config = dict(
    n_layer=14,
    d_model=256,
    n_head=4,
    n_kv_head=4,
    head_dim=64,
    d_mlp=704,
    vocab_size=8192,
    activation='geglu',
    norm='rmsnorm',
    norm_place='peri',
    norm_eps=1e-05,
    positions='rope',
    rope_base=4200.0,
    rope_fraction=1.0,
    qk_norm=False,
    attn_scale=0.125,
    bias='none',
    tie_embeddings=False,
    parallel_block=False,
    extras=['capped logits'],
    init='trunc',
    init_std_qkv=0.0331,
    init_std_o=0.00626,
    init_std_up=0.0331,
    init_std_down=0.00378,
    optimizer='muon_variant',
    lr=0.00103,
    lr_mult_qkv=0.7,
    lr_mult_o=3.0,
    beta1=0.95,
    lr_head=0.00459,
    grad_clip=2.0,
    warmup_steps=200,
    schedule='cos',
    final_lr_fraction=0.0,
    batch_tokens=16384,
    seq_len=2048,
    doc_mask=True,
    train_tokens=201200000,
    steps=12281,
    dataset='wikipedia_en',
)
MLP neurons of a small language model. Each row is named by its layer, matrix (gate and up: input weights) and neuron, and shows model dimensions 16-111. Each number is 200 + 40 x the weight over its row's rms, rounded and kept within 0 to 999. A neuron's up and down rows have the sign that makes its largest values positive.
A block is one neuron, or neurons of one layer that tend to fire together. After each block is what it responds to, as a language model described it from the Wikipedia text at the highest values.

L8.gate266,260,260,158,180,136,201,254,185,278,200,157,155,167,236,250,181,149,231,207,238,222,156,154,197,238,209,216,210,171,218,213,157,197,204,211,162,173,281,248,211,201,134,197,223,257,138,203,257,262,250,253,185,175,131,115,140,166,195,166,175,255,133,215,239,188,288,147,212,250,278,179,267,235,240,130,253,230,175,216,173,176,236,204,250,243,219,199,168,250,242,165,286,185,241,203,163
L8.up266,178,154,232,213,214,174,155,224,261,212,240,172,166,208,173,165,155,212,168,191,179,196,168,181,207,131,187,212,224,228,264,218,166,171,198,255,126,214,237,156,226,157,179,301,266,247,150,184,215,179,158,243,184,150,179,168,169,133,229,202,174,224,199,206,161,156,219,169,186,237,111,196,195,257,127,257,144,211,246,228,210,189,227,163,215,194,172,237,219,197,182,251,207,156,254,176
Opening or closing parentheses right after a proper name or term, usually in tables, lists and results, e.g. Robert Garcia (incumbent), Kouklesi (, (Seat 8).

L8.gate342,196,232,168,174,263,112,241,188,265,293,267,196,178,144,165,116,230,258,196,176,257,206,219,134,185,215,241,204,165,225,138,215,216,259,163,200,201,168,292,179,164,220,198,234,166,183,157,194,191,191,174,215,239,200,209,189,184,125,243,204,142,214,218,199,207,240,237,247,199,186,118,200,173,204,206,216,247,198,225,218,136,136,209,207,191,139,156,203,163,215,163,233,213,173,198,251
L8.up342,194,116,167,196,223,148,250,198,125,190,214,209,175,248,233,196,241,136,220,147,268,179,210,203,233,130,181,253,262,239,202,142,213,224,170,220,197,204,235,173,164,242,193,167,197,220,185,221,170,263,209,253,272,208,186,181,272,206,264,246,245,281,191,232,227,171,195,255,180,161,182,165,194,218,228,299,194,180,233,233,237,128,218,150,225,286,182,116,127,217,199,162,275,231,173,223
The final = sign closing a wiki section heading like === Pickups === or ==History==, just before the line break that starts the section body.

L3.gate26,171,187,146,151,216,206,245,220,179,184,150,188,232,171,225,240,236,197,137,253,208,194,183,205,142,213,261,145,270,227,183,195,244,210,187,282,91,181,224,212,268,152,138,231,169,134,278,199,175,189,211,214,250,164,250,250,192,203,156,253,161,270,221,170,250,245,62,222,219,140,227,225,209,184,178,161,177,200,228,201,124,210,191,156,123,252,212,181,226,141,192,198,162,236,221,202
L3.up26,144,220,232,225,184,183,251,159,238,225,177,166,170,234,222,232,226,184,196,203,265,162,279,213,222,302,192,207,245,235,145,186,229,296,216,203,175,171,154,280,189,286,194,174,200,204,241,261,221,221,200,169,239,180,269,161,148,247,194,177,176,193,209,238,283,231,175,182,209,178,202,273,137,206,236,201,190,260,192,240,171,218,213,203,116,236,157,199,220,218,250,174,112,272,178,134
L3.gate194,213,238,192,120,136,163,197,196,202,175,190,211,196,204,162,192,218,196,235,205,223,175,205,227,176,126,223,166,188,177,141,211,131,232,181,188,223,215,239,283,150,201,172,184,275,212,187,215,251,235,203,153,164,177,243,196,220,220,262,200,219,217,136,154,222,268,254,203,324,270,232,272,225,144,160,170,149,244,233,219,249,244,208,149,216,164,256,214,164,236,202,218,207,258,152,157
L3.up194,197,220,215,206,170,217,233,119,173,207,235,199,192,200,194,175,226,169,228,260,142,101,173,195,220,185,135,177,209,212,186,265,237,161,216,136,189,155,196,207,159,191,133,248,292,270,199,198,196,166,91,202,152,137,204,216,234,216,311,180,223,162,156,260,243,209,236,260,197,202,237,205,250,156,193,162,119,211,252,202,192,197,198,269,217,163,145,195,235,209,152,197,200,174,225,107
L3.gate250,211,260,196,152,156,217,243,158,201,157,223,229,199,188,174,247,173,220,231,222,152,168,182,184,256,196,255,239,220,145,129,203,244,191,208,161,151,213,205,182,143,163,247,224,216,129,144,213,230,171,247,222,215,159,195,128,181,195,236,146,192,141,123,158,197,152,207,256,190,239,250,217,137,178,184,192,208,197,237,219,230,164,181,249,251,164,261,193,165,164,197,224,222,188,161,238
L3.up250,312,253,188,202,196,159,243,263,248,160,230,164,214,162,202,182,184,156,223,157,238,176,194,202,189,192,200,107,122,200,168,134,255,266,106,212,179,175,273,195,223,189,224,205,164,211,246,178,225,169,262,312,203,257,237,272,209,156,276,223,134,174,150,195,160,212,240,187,118,160,170,232,194,209,84,202,227,218,294,132,162,196,239,257,318,140,174,230,172,233,233,221,226,217,143,192
L3.gate309,203,245,229,186,210,211,220,159,132,142,173,180,166,161,185,159,214,242,176,229,249,207,205,185,188,169,189,158,259,148,206,228,148,143,193,137,192,231,181,291,149,190,211,113,188,193,217,244,157,215,133,154,197,198,171,259,189,270,206,187,218,154,265,204,135,236,248,120,191,258,239,213,195,228,167,154,169,196,213,205,212,188,239,232,181,214,280,208,298,234,147,219,151,135,196,229
L3.up309,155,221,239,224,187,231,179,173,213,183,190,246,123,212,246,178,220,273,190,172,229,211,184,208,172,269,211,110,259,212,188,253,228,143,159,181,223,218,133,248,210,191,228,183,185,197,266,218,165,141,186,160,189,215,182,202,167,157,166,197,255,196,254,166,223,234,246,152,204,183,225,230,251,195,159,174,171,205,248,189,217,225,267,186,234,218,274,176,122,217,210,209,201,220,185,192
L3.gate458,233,218,184,162,236,188,197,146,240,227,238,227,258,222,212,198,226,268,217,249,204,207,260,181,187,223,262,218,176,273,171,180,231,157,202,220,125,210,217,218,165,244,196,195,193,174,149,189,289,178,133,196,132,132,278,220,141,212,213,233,243,167,97,240,204,199,153,275,205,130,171,236,213,274,165,159,139,246,153,178,175,192,183,228,211,226,239,109,140,276,159,247,174,182,253,228
L3.up458,254,190,161,176,259,214,235,192,205,184,261,239,252,246,141,155,247,254,126,155,216,218,254,252,199,263,289,193,146,198,214,177,282,169,228,248,192,154,211,263,182,212,218,199,204,200,167,175,212,218,127,97,107,202,196,162,178,197,199,204,193,190,195,197,225,233,163,270,198,133,206,215,191,198,174,124,164,196,190,203,175,224,186,248,140,312,220,159,185,188,134,184,219,151,218,202
L3.gate472,198,156,129,230,190,180,217,234,155,207,259,203,173,192,165,165,241,262,185,203,214,220,224,199,202,202,233,272,226,132,237,220,217,186,143,174,268,152,224,176,275,125,248,236,144,159,231,209,182,216,230,180,169,183,198,198,210,226,232,203,148,170,200,186,197,143,231,208,201,163,235,43,229,228,240,124,162,260,186,187,275,215,193,112,208,175,208,201,182,188,264,210,202,251,214,205
L3.up472,227,144,190,156,204,212,165,143,213,213,99,225,133,169,199,225,271,204,196,214,141,154,236,150,169,217,245,210,188,275,147,170,175,221,163,168,216,238,241,130,227,213,277,173,196,222,205,234,236,248,188,199,188,160,127,159,192,148,222,209,229,212,200,225,148,192,249,200,183,154,236,192,194,216,190,252,158,130,128,191,254,204,162,259,229,209,127,171,199,147,178,170,206,195,205,224
L3.gate527,235,219,205,192,194,190,205,198,189,196,231,250,196,235,169,217,243,227,228,287,201,129,250,153,210,155,196,219,242,257,127,153,216,183,194,235,183,209,194,232,214,200,142,196,209,123,200,142,251,229,169,186,196,124,180,174,228,129,208,135,161,215,222,218,150,177,222,249,278,178,246,264,216,290,157,200,171,187,182,203,197,200,254,156,160,204,234,262,259,151,205,270,230,138,258,227
L3.up527,158,210,235,190,182,211,202,221,198,246,260,207,274,217,170,148,232,256,156,249,164,148,206,222,246,131,231,203,163,167,196,172,170,265,153,233,239,201,197,257,190,216,172,212,215,234,260,223,228,193,163,150,227,186,206,199,214,168,150,278,253,213,158,200,208,215,199,267,182,178,212,266,275,204,182,159,186,198,237,145,290,205,271,163,196,159,257,164,237,191,258,204,161,212,311,151
L3.gate674,168,215,224,223,212,262,162,160,161,288,259,260,171,206,191,227,164,208,187,200,201,220,253,232,172,317,309,183,217,210,186,160,223,182,226,174,113,201,168,219,240,211,247,263,241,270,190,215,240,177,120,201,234,174,246,194,218,134,166,268,257,213,200,218,208,190,163,223,187,125,176,250,289,270,158,124,189,192,205,200,225,182,205,168,174,146,235,152,217,161,179,207,249,189,225,244
L3.up674,158,199,247,146,188,264,190,155,196,186,258,161,207,259,174,136,220,266,138,202,250,192,219,285,161,231,179,231,156,229,204,147,218,113,149,212,155,183,136,242,245,227,242,208,204,197,187,207,198,181,182,214,163,261,203,176,239,148,128,130,269,233,196,162,229,245,198,110,183,198,234,184,159,186,116,182,217,176,226,177,209,228,255,224,225,284,170,120,189,225,195,233,141,164,189,219
Punctuation in infobox fields, tables and lists, such as "(" opening a parenthetical or converted value, line-initial "-" field bullets, and colons or decimal points in structured data like "Summer (DST):" and "53.88°N".

L3.gate77,209,199,235,158,213,169,189,220,185,132,173,140,149,217,184,184,221,183,184,192,181,137,172,215,234,209,246,232,152,192,229,162,183,217,176,139,219,267,222,196,162,164,237,208,232,196,272,235,201,146,201,243,232,185,154,248,186,186,218,156,148,200,230,175,229,200,212,225,166,199,274,187,227,224,210,173,133,210,220,224,264,259,222,203,233,176,167,180,207,198,176,257,214,162,241,220
L3.up77,163,217,174,212,128,180,202,178,174,229,250,257,193,313,232,166,286,138,159,132,134,191,178,243,268,170,153,174,157,216,106,189,144,216,169,207,217,258,183,255,157,262,157,169,207,283,277,171,207,190,271,212,188,199,166,251,239,173,231,206,167,210,207,174,171,181,265,173,147,214,185,197,298,240,216,128,202,203,154,193,273,215,149,166,247,246,181,249,168,214,207,216,276,173,246,234
L3.gate395,222,202,178,172,201,125,183,177,237,204,235,265,190,204,104,145,255,144,311,184,174,179,115,213,280,203,130,166,232,163,166,196,165,256,146,202,140,228,143,145,189,204,193,174,245,205,178,191,204,276,175,256,180,230,205,202,245,193,231,230,203,163,183,184,223,167,168,202,144,205,211,191,187,179,219,267,244,218,207,197,273,226,219,225,255,223,225,202,183,272,189,171,224,217,208,246
L3.up395,160,286,189,119,162,187,219,216,237,235,239,238,227,190,208,206,154,189,149,188,174,214,217,153,200,136,184,193,210,151,224,230,152,171,235,173,142,195,258,199,245,162,232,122,262,206,196,217,217,253,205,183,170,225,203,239,193,202,221,233,181,117,208,168,244,229,196,163,160,233,174,201,170,241,190,247,195,294,228,157,167,194,188,192,197,273,176,176,248,206,224,216,253,170,144,212
L3.gate492,221,172,163,251,213,180,216,92,201,254,229,281,100,214,184,246,170,223,211,143,162,200,242,223,141,215,237,186,132,232,242,203,157,230,181,161,154,181,199,262,213,165,243,213,184,213,183,246,228,228,218,181,259,209,225,200,152,228,163,216,246,231,216,179,184,219,180,168,139,205,190,241,214,99,154,154,158,187,190,203,235,204,154,172,208,132,159,191,255,204,116,221,233,217,188,220
L3.up492,164,254,156,262,194,171,206,202,200,240,173,202,157,276,225,98,139,216,148,177,147,179,199,238,173,198,205,231,180,210,281,165,185,220,162,186,180,125,194,227,247,175,162,233,204,226,180,209,170,139,199,241,171,224,162,191,260,181,173,188,272,221,218,127,191,231,292,193,127,256,192,176,239,249,261,153,287,205,248,307,170,202,178,206,264,232,177,217,189,196,184,231,134,177,168,237
L3.gate528,152,157,132,222,196,242,204,194,257,208,219,156,214,225,268,262,227,246,311,239,161,263,170,211,129,236,225,245,217,195,241,160,181,193,165,162,69,201,128,196,196,233,268,196,134,172,286,184,214,246,218,184,193,202,169,164,242,186,160,193,176,201,230,193,207,193,170,176,233,199,288,205,218,199,190,194,229,250,190,191,157,197,178,192,141,150,202,159,207,198,201,221,232,187,177,171
L3.up528,163,191,222,159,176,182,222,178,205,189,203,173,133,166,203,251,203,218,168,194,148,257,196,227,117,236,183,207,217,167,272,256,165,279,121,156,215,210,224,192,141,188,208,165,170,214,249,179,143,156,205,218,276,142,271,246,179,212,190,242,241,262,170,151,140,153,157,159,222,156,243,96,172,219,204,232,187,221,343,142,232,229,219,171,143,204,173,181,172,238,258,197,215,196,219,180
L3.gate540,210,190,127,181,176,174,109,196,177,224,198,136,131,188,224,140,151,180,158,192,256,153,219,220,143,165,219,205,227,203,219,157,176,190,202,199,143,136,174,162,190,238,246,168,142,208,206,250,251,138,242,204,159,211,238,220,249,270,134,209,203,135,167,161,210,170,172,249,177,193,172,171,215,220,180,249,245,260,243,195,104,215,174,194,238,141,208,166,202,196,197,239,222,171,151,274
L3.up540,185,159,183,207,207,217,175,249,200,206,203,225,147,186,166,182,236,231,203,211,227,217,207,172,203,151,190,211,210,249,212,168,196,132,141,204,198,184,135,234,110,199,195,210,187,186,120,227,191,134,201,198,206,162,183,203,164,216,208,248,112,228,219,135,194,216,180,170,233,204,211,160,238,245,155,205,217,222,242,154,88,235,231,195,215,127,129,196,183,167,220,242,219,200,183,203
L3.gate543,209,252,169,181,195,196,225,186,186,256,263,213,221,167,151,169,219,135,182,261,196,273,183,156,198,172,170,191,211,163,184,141,201,163,259,229,206,168,227,161,183,157,255,152,199,175,253,186,235,254,156,196,163,231,188,208,190,209,173,286,151,270,208,230,159,233,235,172,206,241,132,249,180,165,206,242,258,235,186,156,178,141,237,223,210,192,193,215,158,241,181,223,197,105,246,171
L3.up543,188,156,265,251,168,226,201,189,211,220,309,174,174,158,210,208,198,235,183,203,137,218,219,211,209,188,229,185,195,170,187,156,189,217,207,166,207,247,192,196,180,208,143,226,240,223,183,175,228,172,203,206,164,286,281,238,308,175,168,230,216,207,240,273,196,152,205,186,180,195,199,199,219,158,222,221,219,209,259,285,241,204,176,182,224,221,167,186,149,283,209,157,210,272,225,234
L3.gate561,144,229,191,190,204,262,259,236,223,246,186,230,268,187,171,218,215,198,181,193,186,229,166,155,129,202,149,260,172,132,210,260,239,207,194,149,156,146,173,188,173,216,196,210,231,132,223,140,209,184,200,151,217,226,200,207,187,158,109,180,151,303,166,173,137,232,178,202,231,244,191,271,257,238,183,188,90,198,212,106,141,185,211,211,164,181,215,146,236,239,277,243,143,219,175,206
L3.up561,197,195,220,206,301,229,307,254,220,168,165,181,237,134,269,215,162,143,235,162,122,164,131,286,95,254,211,139,215,227,217,174,220,186,237,209,167,171,217,227,247,195,209,168,215,149,207,228,214,175,176,206,258,245,116,136,276,229,193,225,199,206,205,272,168,139,258,229,208,179,124,204,170,145,159,239,163,225,224,217,132,212,193,234,208,300,230,139,215,258,171,216,212,245,168,254
L3.gate701,223,185,198,263,168,151,274,160,208,258,211,224,196,122,153,220,196,188,222,144,175,198,211,190,269,155,148,273,172,214,264,275,226,223,129,160,177,195,189,149,231,137,187,198,194,185,194,175,166,242,257,237,187,183,182,240,244,130,247,190,264,259,283,230,152,179,199,234,179,249,216,208,181,196,218,176,180,277,192,105,217,225,250,201,214,253,170,178,210,153,223,184,209,167,211,256
L3.up701,224,207,181,175,131,167,198,225,172,208,202,145,263,142,207,247,197,197,238,186,151,160,197,130,217,226,110,189,158,151,203,160,199,235,157,204,124,257,101,167,196,162,259,168,178,158,182,235,209,170,224,208,150,228,211,230,216,275,215,114,268,167,177,210,165,213,193,171,232,222,93,228,180,236,203,222,255,211,198,139,244,210,184,173,218,156,204,268,193,213,207,217,243,189,129,232
Opening markup at the start of a line after a blank line, such as = of ==History==, | beginning a table row, and - list bullets.

L10.gate129,185,210,196,145,206,216,93,223,273,216,169,180,192,233,198,94,170,215,215,171,278,225,176,196,251,228,237,218,254,187,166,123,242,213,179,177,205,171,222,221,200,164,197,236,229,215,164,169,167,233,195,238,223,212,274,203,168,208,190,124,246,211,178,151,239,160,230,226,215,145,192,238,184,219,195,188,212,207,232,250,224,134,238,226,225,173,290,289,156,193,189,211,203,184,217,211
L10.up129,213,145,204,222,165,171,172,231,206,205,238,174,238,214,283,238,279,250,123,283,205,235,249,227,219,217,221,197,109,189,166,191,154,277,195,148,153,219,205,167,229,210,234,217,187,136,222,181,243,226,197,264,142,231,241,264,246,221,158,198,269,160,184,220,266,147,256,245,148,225,261,207,207,256,196,216,241,149,241,232,282,240,165,148,202,234,202,174,177,110,230,254,186,128,153,142
L10.gate136,212,103,225,212,217,235,51,190,230,183,270,201,187,206,188,144,195,234,163,235,241,273,226,156,175,278,227,267,144,136,226,135,180,213,192,203,160,212,224,237,174,229,182,285,250,171,216,152,209,220,186,221,145,145,150,164,179,207,189,226,248,249,169,150,207,208,201,225,209,173,169,147,209,201,167,198,174,189,175,234,268,239,172,177,251,163,222,231,230,245,229,179,265,182,207,111
L10.up136,245,220,175,238,202,166,219,174,180,192,76,273,233,268,224,145,206,218,247,225,251,260,214,199,227,200,132,185,124,259,196,181,177,207,253,185,238,295,236,197,214,178,177,241,185,129,195,219,217,334,247,213,223,285,170,192,146,197,212,124,216,241,220,197,221,202,233,208,187,223,219,231,203,240,107,162,165,238,171,191,269,217,231,188,260,185,264,188,214,168,213,242,210,215,197,199
L10.gate157,189,224,167,225,238,82,129,91,164,236,152,206,191,229,199,202,175,125,238,153,151,234,242,151,212,224,186,209,189,186,175,146,158,106,179,184,202,173,138,242,223,252,187,220,200,194,112,190,171,125,212,204,165,219,167,227,224,191,279,179,249,243,200,270,191,137,147,246,232,194,198,244,126,279,220,188,193,208,225,221,233,259,183,305,174,162,249,275,219,183,169,157,218,181,175,243
L10.up157,80,227,179,238,115,168,166,152,232,237,267,248,164,246,234,247,182,218,248,262,212,209,224,219,234,178,218,237,238,169,212,143,199,190,220,168,241,213,200,196,211,221,144,240,215,185,138,211,230,194,237,140,235,246,195,222,95,260,193,219,243,175,251,212,190,156,158,194,230,144,240,187,195,295,177,254,163,226,230,216,269,174,219,231,151,153,206,258,202,210,199,231,216,229,182,241
L10.gate245,134,149,222,145,155,162,234,203,192,210,156,180,213,212,193,220,235,207,187,203,190,169,199,194,170,181,213,280,176,213,169,187,96,188,209,187,176,201,193,232,182,248,275,160,261,202,226,171,223,157,184,145,208,258,164,191,229,153,174,167,232,246,231,249,189,224,211,202,144,222,204,244,207,216,204,212,236,172,239,104,152,160,258,185,162,185,239,174,177,224,219,213,224,178,206,225
L10.up245,180,196,214,286,200,226,221,186,282,224,172,206,170,299,168,181,223,157,269,267,220,124,263,162,250,214,152,92,157,222,189,191,223,196,301,186,154,162,169,209,117,222,169,179,199,189,155,164,175,187,191,197,297,146,247,146,265,161,203,183,198,233,147,181,219,211,114,257,201,179,159,227,219,271,184,210,158,201,270,208,171,229,224,255,230,188,193,184,266,197,216,207,287,198,139,207
L10.gate313,262,188,215,264,203,279,273,154,240,228,237,235,274,188,170,164,215,160,184,186,224,196,239,169,195,182,240,234,270,217,178,241,213,212,163,229,198,246,177,205,141,203,149,186,175,164,236,146,185,188,178,251,182,198,184,178,238,93,187,239,175,177,214,316,196,169,179,226,204,212,221,206,200,194,194,161,118,159,187,167,241,220,214,202,232,221,201,266,220,208,208,259,128,234,210,163
L10.up313,214,107,150,203,243,176,218,158,196,250,177,249,215,189,165,189,134,159,162,239,179,179,137,232,232,216,219,280,204,194,191,179,144,224,190,192,177,228,188,245,199,242,212,260,264,168,253,191,225,232,184,161,173,145,201,181,183,164,149,174,95,152,179,210,173,231,184,196,182,232,184,255,220,204,190,168,150,159,170,204,169,186,174,243,302,166,157,137,224,176,159,203,202,81,248,137
L10.gate420,229,157,221,224,206,169,219,148,184,237,66,156,172,262,230,211,199,175,248,186,174,207,240,232,208,216,158,275,252,199,234,226,124,209,144,235,190,139,206,203,261,296,189,238,178,292,277,203,253,147,260,183,278,143,174,205,198,202,226,178,183,176,194,214,205,211,212,265,258,208,240,230,154,145,220,208,240,195,214,201,187,233,141,220,190,186,262,282,156,210,173,148,190,277,222,221
L10.up420,249,139,215,190,186,196,120,219,232,215,173,252,306,249,238,207,166,226,189,144,221,146,161,150,207,164,185,218,259,191,203,242,213,175,213,127,168,168,201,191,162,239,153,214,236,180,238,187,238,133,242,122,216,168,195,237,181,145,216,192,167,158,196,223,189,185,180,221,212,251,208,230,220,205,161,193,168,193,211,229,267,235,270,212,219,246,232,243,233,200,179,238,237,205,232,167
L10.gate558,147,197,208,238,222,161,128,188,213,195,264,296,211,246,267,152,261,247,180,244,152,165,225,191,233,257,171,246,221,229,238,141,215,219,217,171,240,252,183,196,260,183,181,244,272,197,150,261,202,151,149,210,174,118,233,203,189,219,194,250,233,182,132,212,227,157,191,234,226,177,128,181,163,237,121,165,161,245,201,210,179,175,217,242,258,211,178,177,186,142,229,187,188,243,177,129
L10.up558,214,226,231,182,189,208,188,203,189,201,208,247,176,282,136,168,221,308,192,226,221,167,210,188,264,235,152,173,183,191,150,259,142,262,269,162,199,143,223,227,205,202,258,155,125,287,155,187,176,184,115,211,175,74,227,212,199,224,198,153,153,93,171,170,214,131,209,171,147,156,209,180,179,253,190,252,113,219,182,201,260,192,232,158,250,234,230,181,208,199,175,211,258,152,213,182
L10.gate616,245,167,220,168,259,165,190,192,215,257,192,219,247,278,190,208,227,182,163,216,193,159,202,182,148,193,125,213,159,271,165,188,183,204,179,205,195,241,295,221,185,175,188,172,223,249,192,260,171,212,171,281,232,258,233,204,232,146,160,204,211,296,144,165,175,176,191,173,291,95,188,167,248,204,186,221,216,189,205,224,208,201,180,182,217,100,214,197,225,251,242,186,274,184,224,223
L10.up616,205,155,216,158,184,214,176,210,202,243,250,158,211,169,212,200,253,262,198,128,193,195,150,181,176,212,180,223,144,267,186,217,258,209,106,183,202,108,204,217,252,190,195,111,215,223,256,224,190,190,181,227,198,166,305,211,198,91,195,239,212,244,155,206,178,223,239,160,185,229,259,182,239,111,164,149,198,210,157,198,205,212,174,140,162,172,196,301,198,238,178,228,214,124,229,240
Opening parentheses, hyphens, quotes and dashes placed right after a word to start a parenthetical or compound continuation, as in "helium (with", "nine-member", "piezo-electric".